config.yaml
n_layer: 21
d_mlp: 1024
activation: "swiglu"
rope_fraction: 1.0
attn_scale: 0.177
bias: "all"
init_std_down: 0.00399
lr_head: 0.00474
schedule: "wsd"
batch_tokens: [32768, 65536, 98304]
seq_len: 512
doc_mask: true
z_loss: 1e-05
MLP neurons of a small language model. Each row is named by its layer, matrix (gate and up: input weights) and neuron, and shows model dimensions 96-223. Each number is 128 + 24 x the weight over its row's rms, rounded and kept within 0 to 255. A neuron's up and down rows have the sign that makes its largest values positive.
After each neuron's rows, "fires on" lists the tokens most often at its 100 highest values on Wikipedia text that the model never trained on.

L17.gate507 [153 121 119 130 106 115  89 134 136 161  94 122 159  96 116  95 111 132 139 136 116 169 106 136 112  67 171 121 131 125 104  95 102 109 115 152 144 135 124 138  85 145 121 191 151  83 123 133 126 178 126 148 113 142 151 164 103 149 125 127 115 178 112 141 132 141 137 158 120 111 135 119 110 120 109 160 147 130 123 116 107 105 100 122 103  67 132 110  95 125 129 144 144 175 102 133 130 117 177 121 124 149 126 136 161 180 147 123  68 119 189 138 108 114  84 103 106 138 123  92 117 133 109 157 136 150 102 124]
L17.up507 [156 118 119 110 153 154 102 136 124 128 141 138 136 121 124 143 183 129 169 123 128 143 107 121 129 125 138  87 153 153 117 110 148 112 154 131 138 106 124 145  89 142 147 123 121 121 100 145 112 148 120  84 133 126 118 163 116 143 149 148 130 151  75 119 145  97 116 117 165 134 119 119 170 112  85 155 148 111 131  77 103 104 103 113 145 113 129 140  92 135 102 134 137 112 128 129 134 116 126 136 140 108 120 183 130 133  95 154  88 147 156 158 127  99 130 105 148 115  82 102 130 141  83 160 136 153 121 166]
fires on: "==", ")", " was", " his", " he", "),"

L18.gate403 [122 111 118 144  99 128 169 140 142 164 177 189 107 128 124 118 127 141 130 138 163 101 112 100 128 152 123 118 120 130 140 152 129  96 148 113 177 152 128 106 138 124 103 119 131 150 122 110 150 113 121 113 111  95  69 158 105 108 161 125 101 126 160  76 127 148 109  85 112 118 155 122 162 143  76 129 127 104 139 123 172 173 127 121  87  96  84  77 166  77  80 142 112 169 176 157  95 135 138 149 106 141 110 128 113 211 107 126 130 110 123 115 107  84 159 131 147 168 114  98 108 111 171 131 120 139 123 134]
L18.up403 [118 104 158 132  95 149 108 119 128 129 121 138 134 130 120 145 128 137 101 116 122 136 129 112 155 114  87 131 104 122 114 113 119 115 145  94 130 110  74 124 166 109  98 102 109 149 145 173  95 121 143 112  86 134 117 164  69 110 129 128 157 108 199 127  75 117 113 113 145 153 159 140 137 114 124 113 135 139 128 135 152 163 123 148  96 154 106 184 112 103 146 118 138 155 148 117 116 122 119 173 130 121 148 135  94 138 123 143  99 154 105 156 120 137 106 144 111 164 121 124  96  43 155 107 118  99 158 107]
fires on: " |", "-", "R", "ov", "U", "),"

L16.gate528 [113 152 123 108  95  99 157 152 147 163 143 120 173 108 148 128 161 137 144 131 106 122  98 155 162 134 101 139 101 166 105 177 102 108 117  96 149  93 126 108 123 128 141 105 131 137 111 143 165 131 142 148  91 147 130 128 120 123 127 116 147  79 116 133 167 106 166 145 107 185 138 123 147 118  96 103 135 152 132 126  99 124 121 144 117 112 106 142 159 138 104 139 139 117 143 141 103 167 139 121  99 130  79 133 113 124 102 133 104 128 128 113 126  94 109 137 133 127  96 124 146 139 143 129  86 102 125 102]
L16.up528 [129  62 139 111  84  89 148 142 111 132 152 131 130 125 132  90 155 127 135 127 193  90 103  81 139 128  94 163 145 114 159 117  88 148 137 162  92 148  98 128 156  71 138 107 127 126 133 137 104  96 155 104 132 127 152 164 161 107  92 124 131 117 124 145 196 131 136 181 119 132  90 116 148 128 149 162 125 120 163 123 109 129 158 161 103 107 157 102 150 106 144 151 124 159 128 130 131 131  87 114 165  99 144 111  85 126 146 145 111 129 143 123 140  99 135 188 163 120 130 144 134 108 117 128 147 131 119 102]
fires on: " \"", " '", "-"

L17.gate939 [122 129 117 139 108 133 141 156  88 121 136 126  85  81 113 130 114 140  71 112 137 187 121 186 116 121 127 127 138 140 126 142 134 127 113 125 131 105 127 165  99 135 121 123 138 151 117 109  84 142 130 160 125 168 173 158 124 136 142 119 130  62 140 134 138 188 118 168 142 107 130 183 131 131 139 114 133 105 101 142 145 136 132 133  92 142 116 140 145  97 113 131 104 125 117 171 140 131 101 113  96 133 116 102 165 106 116 126 125  88 126 141 113 150 120 121 132 108 132  62 148 144 109 170 138 127 132  92]
L17.up939 [126 125 111 142 117 112 137 167 135 112 170 119 123 103 131 120  92 127 121 111 143 128 104 160 126 135 134 167 148 132 185 120 117 154 153 183 164  99  96 152 112  99 168  74 131 174  84 127 102 116 128 118 106 119 108 169 116 142 124 111 121 120 138 102 162 143 141 162 113 132 113 151 137 150 129 156 100 124 124  78 135 101 132 141  97 147  88 153 151  94 119 104 114 127 104 137 123  93 133  88 161 115 107 102 150 128 122 130 101 155 127 129 156 125 132 127 139  75 108 110 173 162 127 133 136 128 164  89]
fires on: "-", " sp", " d", " Total"

L6.gate798 [119 127 149 127 112 126 137 166 136 113 132 151 172 140 129  99 118  71 101 143 140  85 176 184  96 128 122 134 139  98 118 126 153 103 137 147 118  55 173  89 111 127  98 153 132 108 168 152 122  99 120 133 134 103 157 105 132 171 155 125 122 107 157 112 127 114 133  83  96 147 122 117 105 155 143 116 131  94  96 130 143  83  93  81 104 123 121 130 139  91 116 145 145 149 141 139 114 124 133 135 106 164 167 130 124 130  92 142 112 136 115 144 113 153 121 149 116  99 124 146 110 113  89 143 124 111 117 105]
L6.up798 [126 105 140 117 124 131 128 153 113 127 128 123 111 144 123 145 154 128  95 157  95 141 136 170 116 132 142 103 142 122 155 112  94 142 147 116 116 171 146  92 164  83 159 106 133 111 121  99  89 142 116 156 162 123 110  99 113 168  66 146 138 136 123 109 102 142 128 161 114 106 180 113 111 148 132 170  89 135 179  93 134 158 180 107 129 116  89 152 140 114 115 153 125  83 118 135 119 156 113 149 153 145 102 122 148 129 129 159 182 105 128 135  83  89 115 130 128 157  98 144 147 123 158 133 140 104 129 158]
fires on: " ", " place", "nd"

L16.gate125 [135 132 125 143 162 153 134 131 136 136 207 131 110 113 116 120 137 127  93 175 173 112 103 119 142 127 162 137  65  94 167  97 111 143 162 132 138 161 129 168 121 151 115 152 119 145 109  97 106 149 148 124 120 114 117 158 128 117 148 155 146 168 173 110 155 121  73  99 126 146 113 106 135  66 118 167 122 135 146  67 132 177 147 140 124 121  90 144 128 111 136 136 113 130 131 119 117 147  99 129 136 132 112 117 132 145  72 143 115 123 133 136 100 146 150 137 120 158 120  99  86 126 150 119 136 116 143 118]
L16.up125 [124 128 162 117 118 134 139 148 135 142 166 167 127 172 149 143 172  96 115 140 119 119 114 139 176 152 104 128 104 100 142 135 109 127 148  68 147 127 129 144  98 126 132 136 143 126 135  64 158 157 153 108 112 113 156 126 100 137 134  68 164 149 149 130 156 109 115 134 152 110  85 126 137  99 148 136 151 150 144  62 145 121 146 148  97 157 133 138 106 107 146 107 168 132 192 136 149 136  58 151 117 112 127 125 112 126  87 119 128 113 159  67 141  95 112 160 139 157 134 119  97 134 150  98 157 161 132 118]
fires on: " |", " to", " NED", "R", "U"

L18.gate878 [109 113 137 146 114 123 151 159 128 161 121 129 146 152 151 156 101 124 127  93 140 155 123 142 129  86 129 125 128 110 108 135 122 134 136 128 125 100 102 128 136 146 113 140 108 111 125 111 147 124 166 142 118 127 122 151 117 154 151 140 119 178 118 151 177 101  95 134 135 161 137 157 147 113 107  70 100 143 113 118 128 119 147 148 140 124 135 136 100 187 109 104 171 193 164 127 109 149  90  98 124 130 123 153 135 126 166 136 132 119 162 136 130 117  91  94 128 149 119 109 118 124 146 172  98 139 107 125]
L18.up878 [131  78 157 131 135 121 147 156 161 113 110 116 167  84 123 107 106 141 175 121 142 130 164 113 116 127 136 163 174 155 147 109 120 103 118 112 118 125 135 103 107 144 141 134 167 109 112 107  96 124 197 159 161 119  91 142 146 170 159 116 154 135 134 117 154 113 152 146 182 118 170 101 144  97 156 138 135 145 110 123 138 114  96 106 165 122 126 121 122 128 153 121 136 138 142 140 136 156 159 135 126 107 156 192 112 160 135 128  98 143 158 153 113 123 120 130 133 129 179 133 115 143 121 165 136 129 141  88]
fires on: " was", " ", " his", "-year", " ("

L11.gate888 [ 96 117 160 123 103 111 169 130 136 128 138  99 139 164 114 129  83 136 141 149 137 120 164 144 130 125  92 129 126 105 120 148 162 141 132 128 123  83 105 121 165 145 148 129 170 131 130 119 145 166  90 145 151 136 130 149 171 107 113 160 123 100 164 143  94 136 133 105 121  84 118 108  82 152 130  81 118  92 143 144 155 123 100  91 116  82  85 142 178 154 111 152 128 110 115 140 119 128 137  93 107 122 150 155 166 134 110 129 122 114 124  93 123 134 119 104 149 128  78 150 127 100 132 123  76 154 133 108]
L11.up888 [124 104 144 110  90 123  75 151 142 137 111 164 174 149 127 127 114 121 165 131 114 138 152 122 144 116 153  77 113 129 179 118 109  92 138  98 108 200 158 172 155 116 102 101 124 104 123 105 132 106 129  82 121 130 147 112 180 151 111 138  90 128 116 135 120 156 110  95  91 123 123  89 105 121 150 104 146 139 132 110 108 120 110 100 150 147  74 159 173  90  99 121 133 105 103 118 165 141 206 125 126 104 108 131 128  90 112 117 151 133 131 112 114 137  85 156 123 152 108 148 177 139 152 109 144 105 107 131]
fires on: " ", " of", " way"

L16.gate191 [101 122 127 147  96 178 116 134 126 142 149 146 135 125  90 121 153 154  76 135 144 126 156 126 143 136 136 126 125 106  90 126 120 139 136 117 167 127 147 106  81 183 104 137 149 100 144 116 103 156 124 132 101  71 124 170 139 122 164 144 119 126 171  96 132 132  88  97 143 125 110 137 142  94 133 161 104 125 138 125 128 143 120 157 104 111 122 102 145  82 108 131 117 132 127 157 101 175  96 136  78 110 153 146 136 135 118 147 160 127 121 109 148  84 142 131 102 138  98 148 118 101 153 131 145 120 127 134]
L16.up191 [153 133 162 189 127 143 151 148 124 140 143 197 116 139  94  95 138 134  94 120 165 109 170 134 159 107 172 138 114 113 118 113 104 150 121 151 132 125 136 133  87 136 106 139 127  99 133 125 136 132 119 102 142  95 109 143 102  96 123 172 168 129 185  76 140 117  94 132 151 127 117 155 121 142 107 113 132 126 151 118 133 146 125 155 103 100 126 120 147 113  83 112 115 129 170 138 159 155 118 192 111 131 138 150 121 145 124 119 148 119 112 138 117 142 129 116 124 160 128 139 109  76 108  84 170 124 142 121]
fires on: " |", " NED", "),", "U", " by"

L11.gate489 [139 130 123 113  55 109 165 116 123 135 143 130 106 125 116 120 130 115 146 133  83  90 130 117 118  99 175 148 157 109 180 120 115 169 158 129 126 168 153 104 128 149 144 128 115 133 146 117 140 131 187 132  99 107 149 134 112 116 170 124 146  83 128 129 143 116 112 133 108 165 131 112 139  99 138 108  92 125 121  88 138 134  64 117 138  67 110  97 134 150 119  93 128 123 138 148 151  94 140 156 141 111 112 130 105 137 133 101 141 141 135 129 109 136 108 122  90 155 136 104 107 145 124 148 123 156 120 137]
L11.up489 [114 133  97  95 120 132 129 120 143  99 100 130  72 130 141 137 143 123 130 136 125  89 151 125 137 146 192 115 106  74 173 161 125  88 140 141 133 104 141 142 137 151  97 162 137  98 100 142 117 200 135 110 131 123 105 123 145 126 126  97 114 127 143 150 111  97  64 119 117 124 136 138 118 111 129 102 129 110 123 170  85 174 163 122 136  98  78 114 139  69 136  88 117 125 139 131 163 173 143 154 141 100  99 159 129 164 139 127  92 125  69 122 155 138 131 102 147  98 155 143 123 163 135 130 146 145 128 117]
fires on: "^{", "ar", " |", "0", "emb"

L17.gate422 [105 106 149  77 115 112 162  91 156 155 120 135 161 150 127 149 111  95 123 112 106  96 124  98 142 152  81 120 112 136 103 149 146 128 118 115 138 147 125 107 129 113 127 134 142 110 103 117 158 142 118 132 107  68 139  95 106 173 116 127 139 106  79 157 139 116 155 125 146 193 112  78 115 122  99 109 129 123 132 109 158 114 111 138 136 156  87 122 103 108 100 127 165 131 126 189 101 106 121 107 125 123 173 155 153  95  99 100 116 160 147  82 114  75 143 102 141 144 110 119 133 116 134 122 103 133 138 129]
L17.up422 [106 122 137 111 109 147 182 111 106 139 106 117  93 149 165  83 105 140 111 147  93 158 132 114 153 128 112 130 129 141 101 135  89 145 135 135 147 134 137 117 109  95 159 125 175 162 175 164  61 105 140 127 160  88 128 118 121 116  99 104 122  93 137  82 116 139  79 178 113 135 156 119 116 127 135 151 132 106 116 115 117 119 100 113 139  92 145 138 103 120 114 103 158 141 134 116 159 124 117 119 113 116  71 108 101 124 138 151 115 145  82 107 161 109 154 135 169 102 103  84 126  89 171 118 133 173 164 116]
fires on: "-", "/", " \"", "—", " ("

L10.gate526 [119 144  99 113 114 180  79 119 108 119 110 142 172 123 134 114 105 146 126  93 141 154 121 142 127 110 131 136 123  64 102 110 103 132 128 148 100  83 117 132 121 123 105 130 132 123 137 143 135 145 106 152  81 107  77 106  96 163 134 141 119 111 186 180 137 152  92 152 119  68 164 126 131 121 170 123  91 120 130 122 143 163 136 139 159 118 133 106  55  98 141 126 139 110 119 137 114  78 158 121 140 102 176 173  81 177 172 103  78 117 133 142 151 176  72 125 109 138  98  98  82 117 155 155  94 105 131 143]
L10.up526 [178  87 132 113  77 144  98 104 138 100 141  73 133 137 183 137 125 118 116 131 103 131 161 128 123 117 131 154 154 141 141 163 140 118 118 117 166 137 166 144  99 143 128 159 113 100 129 119 109 127 121 137 135  97  97  99 108 129  78 138 156  87 145 145 175 102 129 118 142 154 175 113 161 128 142 175 118 113 130 136 153  94 140  99 144 100 134 140 156 130 100  97 145 123 103 111 145 142 161 127 126 142 133 159 143 119 124 127 121 147 108 125 153 112  97 173 134 122 139 126 119 159 110 167 126  80  95 102]
fires on: "–", " in", " ", " ("